Part of a small language model's weights.
Training: a variant of Muon for these matrices, 159M tokens, 9711 steps.
MLP neurons of a small language model. Each row is named by its layer, matrix (up: input weights) and neuron, and shows model dimensions 32-159. Each number is 500 + 50 x the weight over its row's rms, rounded and kept within 0 to 999. Numbers have three digits each.
After each neuron's rows, "fires on" lists the tokens most often at its 100 highest values on Wikipedia text that the model never trained on. A number after a token or word is its count.

L2.up50:593552491509542485499528497557473487487562455509553603546451529620438378521446477645522503477409568486517566487418453483520379486560551533604533536508449552480512496549539403492573482560554415493500549469520553507462427583415414463520516534434521525470576557459489503536435522461434492495596540524416444462523480471425452548457497416477551507494443489540541611540487590467491483559514
fires on: " gu" 20, " Gu" 17, "ve" 13, " Bu" 11, "ai" 11, "enth" 7

L8.up214:507471420471561423472559485522592439487454451549494410548466486396383545428577629439474502478558514516503498420505607480408437480509442483550554489464527557519519518424465446542502579458492575527535465449552474520457401491461460494481570464560477534558525493472472592404478448510500418542465554456562511448541491449482514641442456468440533455513437558586538506470448504503551441537464
fires on: "g" 18, " t" 18, " had" 15, "ir" 7

L3.up36:523373479468575510495438513435514490543460505532495415489523539469475571519417530488538477500429508561482422419523485561494490471531617498612452535530514544462462572475419462498517535459505474506542488462511513456460536505538565420484468486549547507446520557433503449510411634389536550540572482627569524548514488563463435589451481489546493517511523471544573438482542407459464469535518
fires on: ":" 34, "|" 28, " by" 15, " |" 9, " with" 8

L3.up546:433488423551443465422493502583442596525454479389516442449508566607436523482490469484490513405493463530496484413504533479532469485542552402420484564421573487409530521479465554530550486527532462435461541542488445493549504563568460511496470448497588457580504507537413449485457497567530520657539475494523480477547562548510603533541451492532526458597413504599553489472494511460470422470418
fires on: " com" 25, "ign" 24, " stand" 11, " pre" 9, " describ" 7, " serv" 6

L2.up580:480490532530464473483525513519592529543435443484503508433491447531458472488432578567503533458468418549617565522482493515576511608545496369576521427502569544526541454495450559496456581498481486533450472491470538561480486469489438466472512484387451599450544405440432420530552530497408508488511548500448592470528482500554473533498432505462366516473575481523577496535540435583524530544509
fires on: " C" 49, "c" 28, "ic" 12, " c" 5

L2.up395:445523452524527455419454523481508517472524519490534510491469566481561463475543602621496517525470490611478561483483568616508460537423505503532511513526484435517402532454439499514516491454498488504604416584514532430520576415501455613493566457544438502512591531474547481555468428343511482449449510519486481505459558520494572410525516425434547447487529499546526436529443540490485508527452
fires on: "\n\n" 48, ")\n\n" 15, "\n" 8, ")\n" 7, " (" 7, "-" 6

L10.up391:542627431487467511399571516568534537524400616571546485506621505505468556606461519527436491446567531405496466507476449594441533449452493566522506449478459469476517463446391580474428515560537475542446445572506427545570521494484510444538572437581569489539478499540512483525461492481449476512427470503498462448520453522403547492560587512527484540509446470494459564541553521477503458519508
fires on: "," 27, "." 16, " used" 8, " " 7, " named" 4, "ated" 4

L6.up585:460453511413527447492535391542468433567458532541461533385431481501474479492422489641489534454501538534577514532433566509621556540496456420464467522516498531611448469508481535529526508537534502520534527400554484485509481437522552481491509544500485474518497541486444503505477500412479474471503559458505517503445398410499479586442514400508412473629468466484546474501538524460448536527521
fires on: "c" 27, " b" 17, "ic" 5, "at" 4, " r" 4

L4.up378:539434465488521425467521490513541452399646421516470566470507552594484533416561516425520563481505504508514544505433516568557569559498478444559533432426580512501360477549496483524530497497510497484540556572452404551481437537450483490519455409414570524416490539522495487554503440514507438484472519490537467517520466485529405550495468578502487485570418533587493451570416500473533480536523
fires on: "s" 47, "'s" 22, "ed" 5, " that" 5

L8.up589:551495529343497464457462519471457533439478531501599477567543534432501551470475482422463540516448510620489506425412500506541577536511457454502612475347509465453474442440467472444512551465491427569524499461449460450500451414540466482507499495510493471599590527547454464549584486444543612567558406450571487436483478487463443559537430571489468580511444496521433495471521511469453477416425
fires on: " p" 22, " w" 15, "es" 10, " s" 9, " ch" 5, " l" 5

L8.up175:497506457445537538641500474497575518518562482430540556557571456490471521462597442453469502554506467528421507545543567483465578522556413479533618500449509515466470553516493506479499490495504496600475445432515483573494543479410536513494443477460438477495501467519513583484526518496431458522600472409491433522446423539529550500617558477504440464518458545479559550459501500424409485519586
fires on: " so" 21, "le" 20, "we" 8, "ce" 7, " As" 7, " Le" 4

L4.up509:454476565472480436513550503483460585555560442431506542485451541487432505440490499481485475664604513476522552414514438678534574509519457468489415540484512400501451474548466552511524501416548477514528475419541535557498459457442524509483498489443446410427487594516488571474440514531413483525476541563467503435455502516505497503588422432512557463432566466506507471478492443433473516409579
fires on: "le" 34, "ew" 7, "ade" 5, " of" 5, "18" 4, " New" 4

L6.up668:496553506452592378531538424442558464476534485523497420525471479570520488554540607521593528454465554476481529486554552545404540511472503569538475510526555501552482512468553543580542489488476508500386502452569518572602484444474460543481468464458499419593505476501517522503530473521472476497479499560533441603496546458473525501443560540451460393497426513473435473471614443467453556496434
fires on: "n" 17, "b" 14, "m" 12, "f" 6, "w" 5, "p" 5

L10.up70:496479513479566423492548494497518528536473434496551410505457475472472484524526423491466538472463514484394452420479505466488585456539443445479637540413510568484458577445519494518478419517547498611435479437419474510444551525501533546488449379435466442497580507519515539520558614508510478589499492461562471595574509501419471457495456485454527548558408467545486528509497506525460467496455
fires on: " rec" 22, "c" 19, " l" 13, " p" 9, " iss" 6, " comm" 5

L3.up150:494525526578482464402462524439461500542495565440568516538355540395442552514524534577551500497553456570485451387558452559459442488435494451502502522460541559449433499405435486359448480554524418521459466555521436496438571499530510484567542501629457514500469536515523464518450500595463587479430460436453469525523462478499472522619441503454543469564436472501502477585518472547546503504514
fires on: " tr" 26, " cr" 11, "tr" 10, " dr" 8, " Dr" 7, " st" 5

L3.up98:496393482426607520517475461499349516474462500582515474415497504610515559558501555513461424476548528565489491491439464572480488501428543465481435466542551515443420469482508362608524511523560428499447466477493514438514460431562476517503485464485484450549611516443560435531504614490514558491496541523488543515580517534486518595459589638541563509530460461578491499513434488476519448483563
fires on: "," 33, " January" 12, " February" 9, " December" 5, " July" 5, " April" 5

L4.up736:515469471481505521539508572546514510614492472519455474554479612506500455518456573486623593456499521492563558534540533529445407446495489477468505508446527487622562413547493515541487526545478417506516468527577364499529471542517535462465410412429513598549535465549559525510439538478469523504549568466466487507453519501536537480501419508497436553451494456579461466509461442527449495493450
fires on: " un" 44, " |" 16, " living" 4

L2.up423:501477479437493562496435429467519553500429405452451533509370469550482459532501514460519531458631475542562520472461453484455497491490478523453550425460442582513483500502529593499471524474563504537476527522395454562498431540465525411491454515450446642489530470498483509533515559574518456589506490448515500492444535421540497379485476536469445522499459500477489506514491479606578462486532
fires on: "ri" 20, "r" 9, "il" 9, "ai" 7, "N" 6, "erg" 5

L8.up429:555544508565475528490444445597599493600485537552484552449472573521503432490514527484494539429570534484518570482655435549416486405503469430463539604555543450414561472394502503517462460494407566570402525519534489476410538471423503463436528523482524512453503432497535531489496445366475521488560494500524528492562518486373452452482480509490517524517516465453525467655541530524474476471445
fires on: "ly" 24, "c" 13, "ially" 7, "ec" 5, " that" 5, "ist" 5

L10.up579:567547505502448406407536519593500494422457498617586530597460426471455461514473534434474565458458437463508470550543482553489574483446457527584513503440430513448514492419440496504575490576568545432515556488578438509457435446442517469582456422518459519542509489506488477562516451525437545496511538505426509438467449539542429532550495501514572534570438578499490533451554493489483474599474
fires on: " in" 20, "," 13, " is" 10, "==" 6, "." 5, " surr" 4

L2.up527:445527495471523386503381566430495512454584450528537512530491474489465464468553592437453444589513486510592499536570533426455497509492483547457442504469488468487472490432510516482387462513446565541529455639570538464474461538467463531477458488523484455507559529502504457550466502468439517473519461498534588491612546486507522444501540370365464541438460511558424614471524545466626447457410
fires on: " used" 17, " has" 16, " had" 9, " described" 9, " have" 8, "$" 7

L3.up705:429527431520485474488510458515492517469436591545553475459450520480401496490465592425523480494555490343516507525526488499488470548567479526555455493487527528555444476496431556478447508471515455568507454457545481574617401452462469514424504589542510497526525426490414468428562551475525427557555505344476544508418565427466499542503532553513452450507460559574543472471480495552401510471487
fires on: "ir" 42, "l" 27, "th" 7, "g" 4, "al" 4

L10.up534:459549416421532398514521503507427463473479558512468548494523486529487533409457539537495465506576561549508514505509381481514468463458439512608470567497600561492470553519487443524524466589432408425481465503537411529548577536524459567497515445514507411502570544478440442497512469448458488442536466405472552637477451605536427429528556499464563455534488473553524530492496523496442477579529
fires on: " sc" 30, " Sc" 11, "," 9, " As" 6, "^{" 5, "oc" 4

L10.up5:544543514538508472541485443517517526580423511426429515503491478506408565450525547582447528543397517477478458396459546517560584484525510458524464517493540436426548439466480442503532505541485518513489495446462471466421506597563479588400471417566507484526518486511474549500550544445552498531590536426433476622558546493489438486513423564429405481577449398534459449499514515546582534450545
fires on: " C" 57, " c" 43

L6.up433:499596637498541512480520522489512545532595432433446562498403485542392484489476475443472411541498489449494418488491504570434460523453555589582481517518549497485569545456468491530565481448509468553480510484474507483551500479533515505551546499629615446405438553435465447492529472460564486541440383411518521489474500482495530448457651484522579515462500509537500412480538542494509500436436
fires on: " of" 20, "l" 9, " tr" 8, "r" 7, " first" 6

L3.up390:445551559452474451541470492574550481557567575506430625491448541543462511550465446516467523472501427559590551481403496580456450521547397453547523672592542542505533459522492491517511444522533540493524500521460415514560452419460533497492568531535422549434577539417477498497449432347470511477506516563463402514504473494517467535462582406476496468444505506497514569569605440518468510468458
fires on: " most" 32, "sp" 16, " sp" 16, "-p" 13, "==" 6, " end" 4

L2.up315:511420479555455516600544451554505568560489447426478480527460422402516555436489559496531481471442550489583447429582545454535534548468522524513480489602516421551523523472534485425504437479518487534491423481513547606488557528473598525505496496474458591357445508474564397410445563447577488526613526539497483513539415556482504488504446508394499574494525523565445521440467478467506448458494
fires on: " W" 26, "ow" 22, "aw" 14, "ew" 13, "ific" 9, "arly" 4

L8.up652:473514427486658447493575481436497461608557514531524516572512474484524498572506536583499480449547584502403381547470459506478575580430486453425506514459501484460554579521436456527491576534562493430545503476562520453526548504506422534576500549471549474517567526511403459483476533454592437457506570473484508466525526508545440539474499561540471518427499494429489515628457460455531431502516
fires on: " |" 48, " of" 12, "d" 5

L10.up505:447545510444574521475499515455498468476573534423463445490581540564496446608593413479457496431457529518524519554397535490529503542444440540578512471564474403454468359457483573475535518452446572491472620481527467433548548516497450506516466480488544433499509490499472505482505492488518482538567481522582569431546410542489557527440418446575473476533494542502509553426508526530538545545492
fires on: " War" 19, "ry" 10, "–" 9, "ö" 8, "my" 7, " birth" 4

L6.up662:492520409591485533501465490587453578540564463441527448549606509529489501437430459516474499501454536495572468393438482384604478542434472508449500506538485553499546570469510469473561452449434495518475474510514564488551456545490504575466558487453490583643468511476507462507576475457590493463519501486425512525511519483538501495530424525508487525465472569365503525579467529425423548459470
fires on: "l" 19, " and" 17, "or" 8, "I" 7, " of" 6

L4.up690:463487348446445552436511497558500558480406369459520444563454515525471530537465538544496606449475472484544467507530528554476484424422501530430482533490542480652610455419527542518523431549470517492487488434468478525507520462504506501537443471483482487584525442450520535547516539500496472513640415524514425396484431468582484412442554498498503519470550549555509498523533525447561492506465
fires on: " pre" 19, " (" 17, " was" 11, " " 9, " not" 5, " first" 5

L10.up180:562542499478556446548491518554593568603383511518429455510448551419443495520549416538424494507530541511468471530605574465485467440478498553502532523504545536435499501500503517389522452489557467537469500494473471444485471464473524413480526494543473484558525500468554551533624456417531609500506427524495447532459483563445412435515471526481525554510358525484540552537589413426402528534434
fires on: " most" 14, " rec" 14, " No" 10, " p" 10, "c" 7, " conc" 6

L8.up199:507567504535585566484584519467574561433445548392477548514512492576492496503455516442464465500614533553409486452472524533465572537460528466496524483525599466475475521497517493454464536438571450452464371497556497455483542503498483481448484555504544576467473511410432489483419458471470498531549424490456426492496470566529561455448557541506609507551474503526501518493526585505484513482508
fires on: " of" 68, "-" 13, "," 11

L3.up651:523452404497544517501543495447501540450505605436550459555499442489464461528372494460429541440451497532479530589516462503503466498443557516535450513590514494525576468519448404464463493472481510564541542490443393505448437498563487547489590508467584519495373572551491564578490540468445456556501552542502491551595488535473598472571568528440513522559537495492546442485578456516499516483432
fires on: "ass" 20, "ing" 19, "est" 8, "ack" 4

L10.up85:601573524492585503471521555469456481469531490485496436588564473513395559507456487575637496522592559452540449417398459484452516613458511500494517510483542516375572462451446485463477469539438473490479568490486476439498456472503431508479462512538505563595485558530462453529508444550542519492487413527525475476532481591433485434554386637480459499556497425490575448511518537597555470507568
fires on: " K" 16, " A" 15, " |" 10, " c" 9, " Ak" 8, " was" 6

L8.up546:561519571445533392452618530445503540470492507497534452531531519497450578495525505480535418521549495428472518478436468507458613621526513419471536507511627458426590450568448527520499470498482532403525447492443471427483488466430519502442506536556522477508517512414532499475458514552511409584483476569473511490531433480466449492528532572561470504579484483467488432555550506507581565513538
fires on: " f" 36, "g" 11, "p" 7, "-" 6, "im" 6, "qu" 5

L3.up689:506486527500505492442532561400576463489517529487458457524537561496440560518473501507448459574457440430496522494575488467567507512528442560547513582473526449546628461562514488536363489506523525489487411514481546562525572467507463497466489493527468476525520534580473464519550406523530465560518406488463463464566572478598503521504513373601479538462488577480472517607481549473444560448407
fires on: " o" 20, " which" 18, " who" 13, "," 11, " an" 8, " a" 7

L3.up159:448414485529398530531513523467463547534484489521523503564523522521554473469455528603494508493461485540655449539396426562518467527450505560497507511458481566487527583508496467414534440534524541559529562500480558528479523472557520551601511510463469487542464466518461507478350516465481532542475382477463474501560486538510513601531484494485520560451390574463481449542427517457480477496521
fires on: "o" 36, "==" 10, " dev" 8, " between" 8, "ra" 7

L10.up315:457475483434420461551422485448570581540415516488415449501559526481504509526465436444553450428528572552506528439504449558559462462475484519513470435441503433624504418514551421462522558509554452474577596528562448546484520461565405525474421444565525514430587491462528445460521537476621414570516497473630456511505463508492550488583463578506513568517501511485551494506555542600507531550515
fires on: " /" 23, " in" 8, "0" 7, " C" 6, "-" 6

L2.up662:390500506445483426416488520446507503497445450546453484391527456484419513475395595527494537586476664464501524487523471540507508491558461526449402504451495518586480518489526507509444561454526589457490485479580453556537519454422487508436436467557531495482503473559420474497407465490492532486558476525531514460453545526465535500470555569552547481440472578436485501442549495521506552539476
fires on: "ir" 31, "ro" 16, " ro" 10, " ob" 9, " syn" 8, " Species" 5

L2.up226:503448592478513580447582474545630491470456525514452557538583430573452444444437503543538554542494467530499536475521472572495503461487457501541455436484528436503504490506504537566489446502510543557594446555478496454472488486515470539542522498479547454537574513417546520537465481451448514495571446543466431449502510594353486474501419575377498459574463494456511394489491569524581521496502
fires on: " \"" 17, " appointed" 9, " president" 8, " Sen" 7, "ource" 6, "omin" 6

L10.up462:518533456481429413539513535541564516470470437554567593504471609550443531527441462462445553429493592509479459504519396495595492450495526493522450460585493492551478386429485545514600463479436544493502486481551486544514552540532434414469490433467513455566426507536550464475498461560449529432469477450446469601446499517429511395516581434499558555559516490546538404516495501484413573635415
fires on: "," 56, " is" 15, " also" 5

L2.up261:559388537598422423494431484477486540549553480546446536499451470494497457483457504574553536650456510538549523465545509599524433505523492457554478502477557403434473471468489477663495557477553528496595504638517528426491526441513472478475491550586464490482565548377463466522536535476499441529428470502544524491509488504451451377533465437500520537541475515523510535437484474606475474432427
fires on: " \"" 53, "\n\n" 18, "==\n" 6, "The" 5, " ==\n" 5

L6.up251:446519492536476512551455461441498382544457563531517539409473421452556636520504582473464555570407523480518508519547432474466554460453475525471488580494577477501557538545454502605533424530427552450417450456457497411558468489512522520455513464519526544499575496511448498545515512604521467570476489447558458496522501481466563613481472613550478504424400535487447470573611483542494556487470
fires on: "l" 27, "b" 10, "m" 6, "u" 6, "r" 6, " sl" 5

L4.up329:658448423489484526392502454575553439537524515526507467490487526497448421534394540477513454499544447516542465556577446512525469399507485446531478484512591455502414435400449536511477527540510357528491485537565576601501522507568436496487446510469500549483446555534520562489626444466497473448443426539505499499463448434459510430565506479540439445546523442614482541497511507548500524491444
fires on: "," 81, " married" 4, ")," 4

L8.up675:482534452528519551473401466452523543415467520495480499498497568591514596465449387525572473484517507518407483440490481442448605561488478448504460427495454441526487534451459481521529518437552454506491436476479547511546471476625577424454535516523485503558484550501445468532523509534513575476561464623499561463482452447487428507504504648499527502497431555432550460514528499526540550517517
fires on: " |" 40, "|" 15, " |\n" 10, " en" 8, " of" 6

L6.up57:438440499526502425501537527487504588401577472415432544521562549487490576511497491457481491578501543475505545506464529533540574503411431549560436458626525512528507514427459503556509558506525496509510506519476546467423579503436516442477539534517501430426509554435468484367446418459484462517428472468547456478513469517484449475608443523572471487524478514554545461448466506577469560491607
fires on: "s" 27, " The" 10, "ed" 5, "us" 4, "ched" 4

L4.up752:472515520447499462580554482494486481544490494503543459468548472624493574490559463468527478442521485513563491467508470418479424541494541490437552417391455560567481492552504597466484447409447543557487465468512455418515514494586504521546572393505582506620508408549468542470572509521482471551394547506445620605526448483486534498495510540498455504543450530591508545558493474442521448527473
fires on: "s" 30, "ists" 18, "%" 7, "ks" 6, " taken" 5

L4.up694:465569552417354449496519445467477471555570498401481573558530503460493490509567575402505462537499526495471495422502577452531489415549547555557422438497487551553501494525550394552517506448522560628483431422412536511423512541541445503437485447446536574443482543490462498540505464485407512424569508535516497473517549514511518504544528494529520528483472536595483476492553487548481466552501
fires on: "old" 22, " n" 15, "ferred" 11, " N" 9, " fl" 5, "able" 4

L2.up702:398459493465522396431577442559459460442516537561611466503504458573498492603529550547577502547549562502522510499458528552507465524481528516444597568509543551554440497579564519455551420497580483568514461429467550509466497413559470451584563518449497432500517445504465516477508456490459431460488510438507525508522498470520527469389521471551501519540501525528532455580470571422509411459537
fires on: " As" 17, "s" 12, "ks" 11, "ents" 8, "ades" 7

L2.up248:433463459407576504452411464560492516563520550495534514555479526532581478521491541504499488566460545582462480511463638492582395402587508446476531488548467586494498514581529556481440438506504410419568570539408618503400496521475596521480464475552518542554563606500597436482445481448524483519489462417494546482502470459468468455473540454477538547503549506580506588512541536398439419543441
fires on: "," 27, " squ" 10, " family" 8, " —" 7, " age" 5, " suff" 5

L4.up726:584555389520491491479523492546485537637523498512521496562508476475607405483481499586449468452498467503570488559554576517499451535459509476584479420456545494523586463610474507473498573376490594588550465528496420429437550494432473560527539462530426511503447463513494472497494446451460494554538417414441476485533546487588570518493531468437542432452514544564504481556503440552497425482543
fires on: " e" 21, "\n\n" 21, " following" 12, ")\n\n" 7, "\n" 5

L4.up52:467384513504546569471414565443481513500501565510538457489462452431434532551621444574477573423496469475550432491504544474530439509503536466512540489486421499449529595519501502495397510406452509565405545469502487461516615472585571428445526480547557551510526456557467450523500570540482466537571551466549523508550470565403431490456464598531517614503521488480472447475472522453563449628449
fires on: " to" 30, ":" 16, " with" 11, " st" 5

L3.up337:513477452454457524605565424457580544528524502497454422588481435518554527539437544464501565440400522543436499442477515495478525529469438540575539476455504448531596462591438472524458468566529525435512471551420448506538537503468540522567508501609511522450411496511520498504503503515422538492473597558397565510543522550454548532525583522473520522518538499515475397529572431545476542470428
fires on: "est" 13, " Center" 11, " medal" 9, "en" 9, "end" 7, " degree" 5

L2.up4:475436493490433586368483472615614487572460511484588589500509564464566441512382553545566540547488507602556548504501577542463465493518447489497468536443508448389570461539458519548527585436424508508413471620449507535483529434523494535562558510466516497526558513463507546496492452460558447486522475532439428519500516450576573455529493482487523511490383472495486448537394486539445451497464
fires on: "\n\n" 27, ")\n\n" 7, " per" 7, ":" 6, "\n" 5, "ional" 5

L2.up116:547382483470414502490529499544534467454504429509450525534493438464446362543416422512480598527482420479588454521458479560457535359481457469501479440543547467603541437489604429547494544526573629554514435525571462531480493463497500486470487532442509507440478424409462463479372505491484494452607593556554594507460455510623487548561527519492516533521459572490535475436541471529431484451603
fires on: " National" 26, " main" 11, " former" 7, " state" 7, " official" 5, "hest" 5

L3.up594:486445463492482556492436517421551579536588532450467523525406454411560470506425590489575477478565478546514432550438486458509435477504466593475559512554547534598486535461441570442503415485457553532511500505462547440447464525477546498537478457518476514473552552554445378488583579462409498531497491460450518413523461595515537482610485486524444470486573474500508557451598475479591483488605
fires on: "." 24, "es" 17, "ing" 6, "ries" 5

L4.up596:548391595497540531480510559462513563536493460463552539476551420513514503569608442522445488504521580489408559370434485554492532549456534457479473524544490458469439469525553489444507510482566552516507492518574501546535502445389443534408409554469408464481483503495452518484533466523488525507475477486531513449530473497530402454527478515496494561479457531559481520546456563600483468386542
fires on: " such" 15, " further" 13, " main" 10, " direct" 8, " Public" 8, " new" 6

L4.up223:542462469491544539422560464589490501554440514504481562464532553395456452440411489487426485527505547474558521537495445477494464445493462461528450514541547565595474448486450580482604511506588485515560485525600559478518503470474543472474512515511545569390436559444533469493546494491476503551534395624440505417449451363594490552594500502552472441527430450521434514476442609564457485439485
fires on: "." 83, ";" 9

L10.up694:453496481416453531568547423449551504506541523498512530553480437529539542550557419587355483522484508426490461442588455473572505430525466467558623530397419465422420478530510433511594478568465450586486467481540576537507443449569457491556430425492436412522609580494470409477557490565403561523582455501515487509441493558515431498503559488515517543551450500472581568467471469506492484559529
fires on: " Le" 17, " trans" 13, " del" 11, " Mar" 9, "le" 8, " Del" 6

L6.up447:518619549589606567449540558572590543514421604525512468530504474539592502505410524428451475510530508471577522511549550505392527462510494505515476508628519540447526545429532503483509548561452470550415494517536526448588493454468481498536456544516440544515460434418510470444441466510496437539501497534483472476511555442513520516466515541459581422501411478517548527438588489530488558444456
fires on: "b" 31, " of" 10, "pl" 5, "medi" 4

L2.up749:516572481564452476516603464484512409499546474437450466460478545506470455474535491412425454532480590438423519536463372504587442573449412442495471530484503577574495536487429526444590522466588515546502461546599500567522448529543454523524558469424532568433487465547555467509492500527459561514407490492534478478536501496523457504610503435516457452513453376512525525480497562455504424457468
fires on: "." 84, ".S" 5

L10.up652:544475479494427453511422549504529500577457623423549441560479461469449533552444507472472539533432450435577428508524479454440496548491426511514449512455528572582551480370449514500375453489558566506518479507489366516481544480445529544449522578455458551506549536474514576506499528437492495451518544551494482430479432398421505541556394448565495445498636501506583452443506580559525510498490
fires on: "f" 30, " F" 19, " g" 5, "iddle" 5, "g" 4, " " 4

L4.up224:523458496491526531495540564504594510481559572511500457532512620501425608500624512530434457607536514510441487535461493615466501436518336507534481451539485404473494471515488604540388519466468467481532492437474508472481557467508490575553546433528410440465505479414544444526504376524596494456516542422379532534483502549533503491517512515440504535460495529484460456521516631441534480478487
fires on: "," 42, " a" 36, ")," 6

L10.up600:516484515536511440326528466545532486483439445483482466522472507533543482517542499609530440617467561532551505537462493559510430523449547511484486447459415514496521543550447572530540425468512486520516501495497464614522406498543493519576521542495583421509585550490475517512530484439485600439465475569584468482514464590462505476496555479493499541558515451550468466598491524547531475548534
fires on: " p" 69, "-p" 10, "p" 7, "P" 5, "op" 5, " (" 4

L10.up761:401454428394415470590515475523498537484432404550597402588415450425556509481446449436493453535490530530563559484481537495506489399524458526523504475565502506539584471472437603464597518591584527557460572548572519500505600559522492520545476514505496534626549554429444570521544412456400419455526493581428490533562491507475423566481531533540514488443524522437519495455497492467499494447459
fires on: " B" 33, " d" 12, " (" 10, " " 7, " resp" 5

L10.up555:408473404471563433479451491442465433495450514548442482511530491530421415562470552497563486459548514416564496436447536549522467491513567514485461577415495526510473594474442536451487604574569456439586504478565491567480564454562456512491447398496564498429494499590490451481501465483534494499566472494491473542489472495521484576507457494564567506475437472533517430531474487516606537516567
fires on: " |" 45, " ob" 10, " com" 4

L2.up5:571506588535535536477449535439506532497497534418546429551421496459557471529550491546539477498527454521492498441480492473561513530447441484546448566456503509374511475576501532389466453447462507462419478485481527432431492462489491500528423527512513507602553580458387565462549584577562530395512504518500487472533516599560425479549422515497505486476532387562524541456479526567458497483534
fires on: " f" 22, " dep" 17, " main" 11, " new" 8, " und" 6

L3.up35:525490569479563478537570442482553455500507482540475542438479543488520462454415423482381511408458499448528458450445528466538501616523477490452515537523505564506452435581444509431386522534535520410525512518454591431503360533470493567471486464494516548535490532568583491392480422617493523501481458594461543521465472511504486478516498478516543526475521556471486580415617501489457442536492
fires on: " /" 20, " vs" 17, "," 13, ";" 10, "}" 8, " ESP" 4

L4.up146:483411469461546472482533513470483547509413439503546408590476476470468537639554440525580522568505437518508631558506477493449477470441577584537506490516414558536423562457508527640444488548470453474499436490550463480375393415475475497519583566485560517467527552503455554522499500442515502411474488513540493485629544472453560509551449514444417526517535562570468465549540441533480438539469
fires on: "," 41, "f" 8, "led" 7, ";" 6, "ed" 4, "p" 4

L6.up499:513520468577440370525567464603517442459436583452514531447514488470434521367433500563494456545457545573569552449438551497504447468503572570472526607502502596489528466485436516474511524523545414473542474446491530441581461470406438472530444491512568561471502590459494540513448555463453487536565453519459463539581515471459463543501502471506558539522447554524478595483478601388477500477511
fires on: " gu" 16, "ve" 10, " inc" 8, "iv" 7, "inc" 5, "uc" 5

L8.up62:491492512580463466625494487579488495523457453487455434580403584543569523484520537538552564511502543529516478523506493475468464481467544505473528488507546473458453512447494461430457443539579527535406474587509484472396457429508474499450497476541506592517559488588523483437421577408513511456506555489436551558554498460468457599395497420478451512503391468517509387501561602474571565481504
fires on: " that" 27, "ec" 15, " but" 14, "," 11, "eth" 5

L4.up605:546467412492503416522446389459506464490568547432435474512494523486459437473582585556560437454491485503575446460505373469516481514522511491508563495517519465578496480509421475473439407505545468481529545501529494558489506408475449462572410539481517450483474480450559499488515452611541502521511551471534617549515478477482483479458405470512522448495522557430510495536458474451603532509558
fires on: " =\n\n" 20, " \"" 9, " ===\n\n" 8, "==\n\n" 8, "===\n\n" 7, " votes" 5

L4.up80:534508518554487386494494538474443560443535446492515494536487569473578492443528534495506511569401537541523453412493538519502512590398502526544529615510518493491513537474454526512443510367469554543500469438453557516445437447506444581469442497361425515524504419600530451434539482510482543471479459516579477547536455471522464514432535567497589499464418573544480542494562485445404551483490
fires on: "ed" 15, " and" 9, " of" 8, "\n" 8, "-" 8, " -" 7

L3.up547:533511501455465496422399460532556534490523540439427492533529575487440491548495429519440530452397424429580552457522608534576530536487431590482533507525478534399501468599385615565371516474486576474496506491519585477479473506499479463447531492519433473417509529474492458520561550449613485579571433441480543542464457472468531435535497499447433456538535515499539584401478511471494579471555
fires on: "end" 21, "y" 16, " by" 10, "ly" 9, ":" 6, "ively" 4

L3.up307:457536519529489528529434462598514648493609481395546468519513540509500495489477574547488428472522517513468440546504472475436479432434475537535519479493481443479526614512557591468425496483476537505510516497542419505568387480534488541538496472480555442530561484569529528468463564542489473510388461515416538436508501447480502450441456480478494481432534493538511430509509518364534529517511
fires on: " (" 66, "\n" 11, "F" 7, "18" 5

L8.up216:502570477536496438476522526443498503512410469476475437658537538524506524516527466483576403393587507493504531478472493496548472467518576516505436437502444484547483498457501553538493452548530543444452493460455455457429579457516591547574479538428629529526527516414445611565523489460572495455476531529455477529556509395514485527456483453570559408468536403561502403539474588452485488432412
fires on: "p" 32, "f" 20, " F" 4, " comp" 4, " (" 4, " |" 4

L2.up241:566441576470551458521488524534568594598427483458505466471571449507550451451483437538456434482512495593468549392398535502501545540469458507527540511477546411487576444479518495519507527445417565621423525572480511473487434575458530465520440515572538520493483515590464475548493463510547466476515495507486487468567444496431446492522398535496506454581499471469443583411558511557504603522540
fires on: " main" 16, " very" 13, " most" 13, " success" 8, " debut" 8, " separ" 5

L3.up544:538479509484451555457562459541526538549440557468457426483581480472511454514504491506457498433448544407540522547491405425526505516511460554517515482514443491524428522541436489433597579514497555514643425528501437489412579492515423498507608522536522437438428592549458481540489474402436498552511591585476492543467496439474439624588462466507492440480519442413542496459575596544440518499518
fires on: "." 100

L8.up414:438450529527546502478557542493452527548504443475475545604527466483586491524492518513496503489481428522503503455468458446580445466451502435506434401588521514526553420517430442439414520544535500566532440503474498525427571561589559480516432512496470437595542470539464439505432484491510571531574642391527557586449376452523502476474537342495478455512495384496514440528552545519506447482434
fires on: " have" 25, " has" 14, " earn" 6, " gave" 5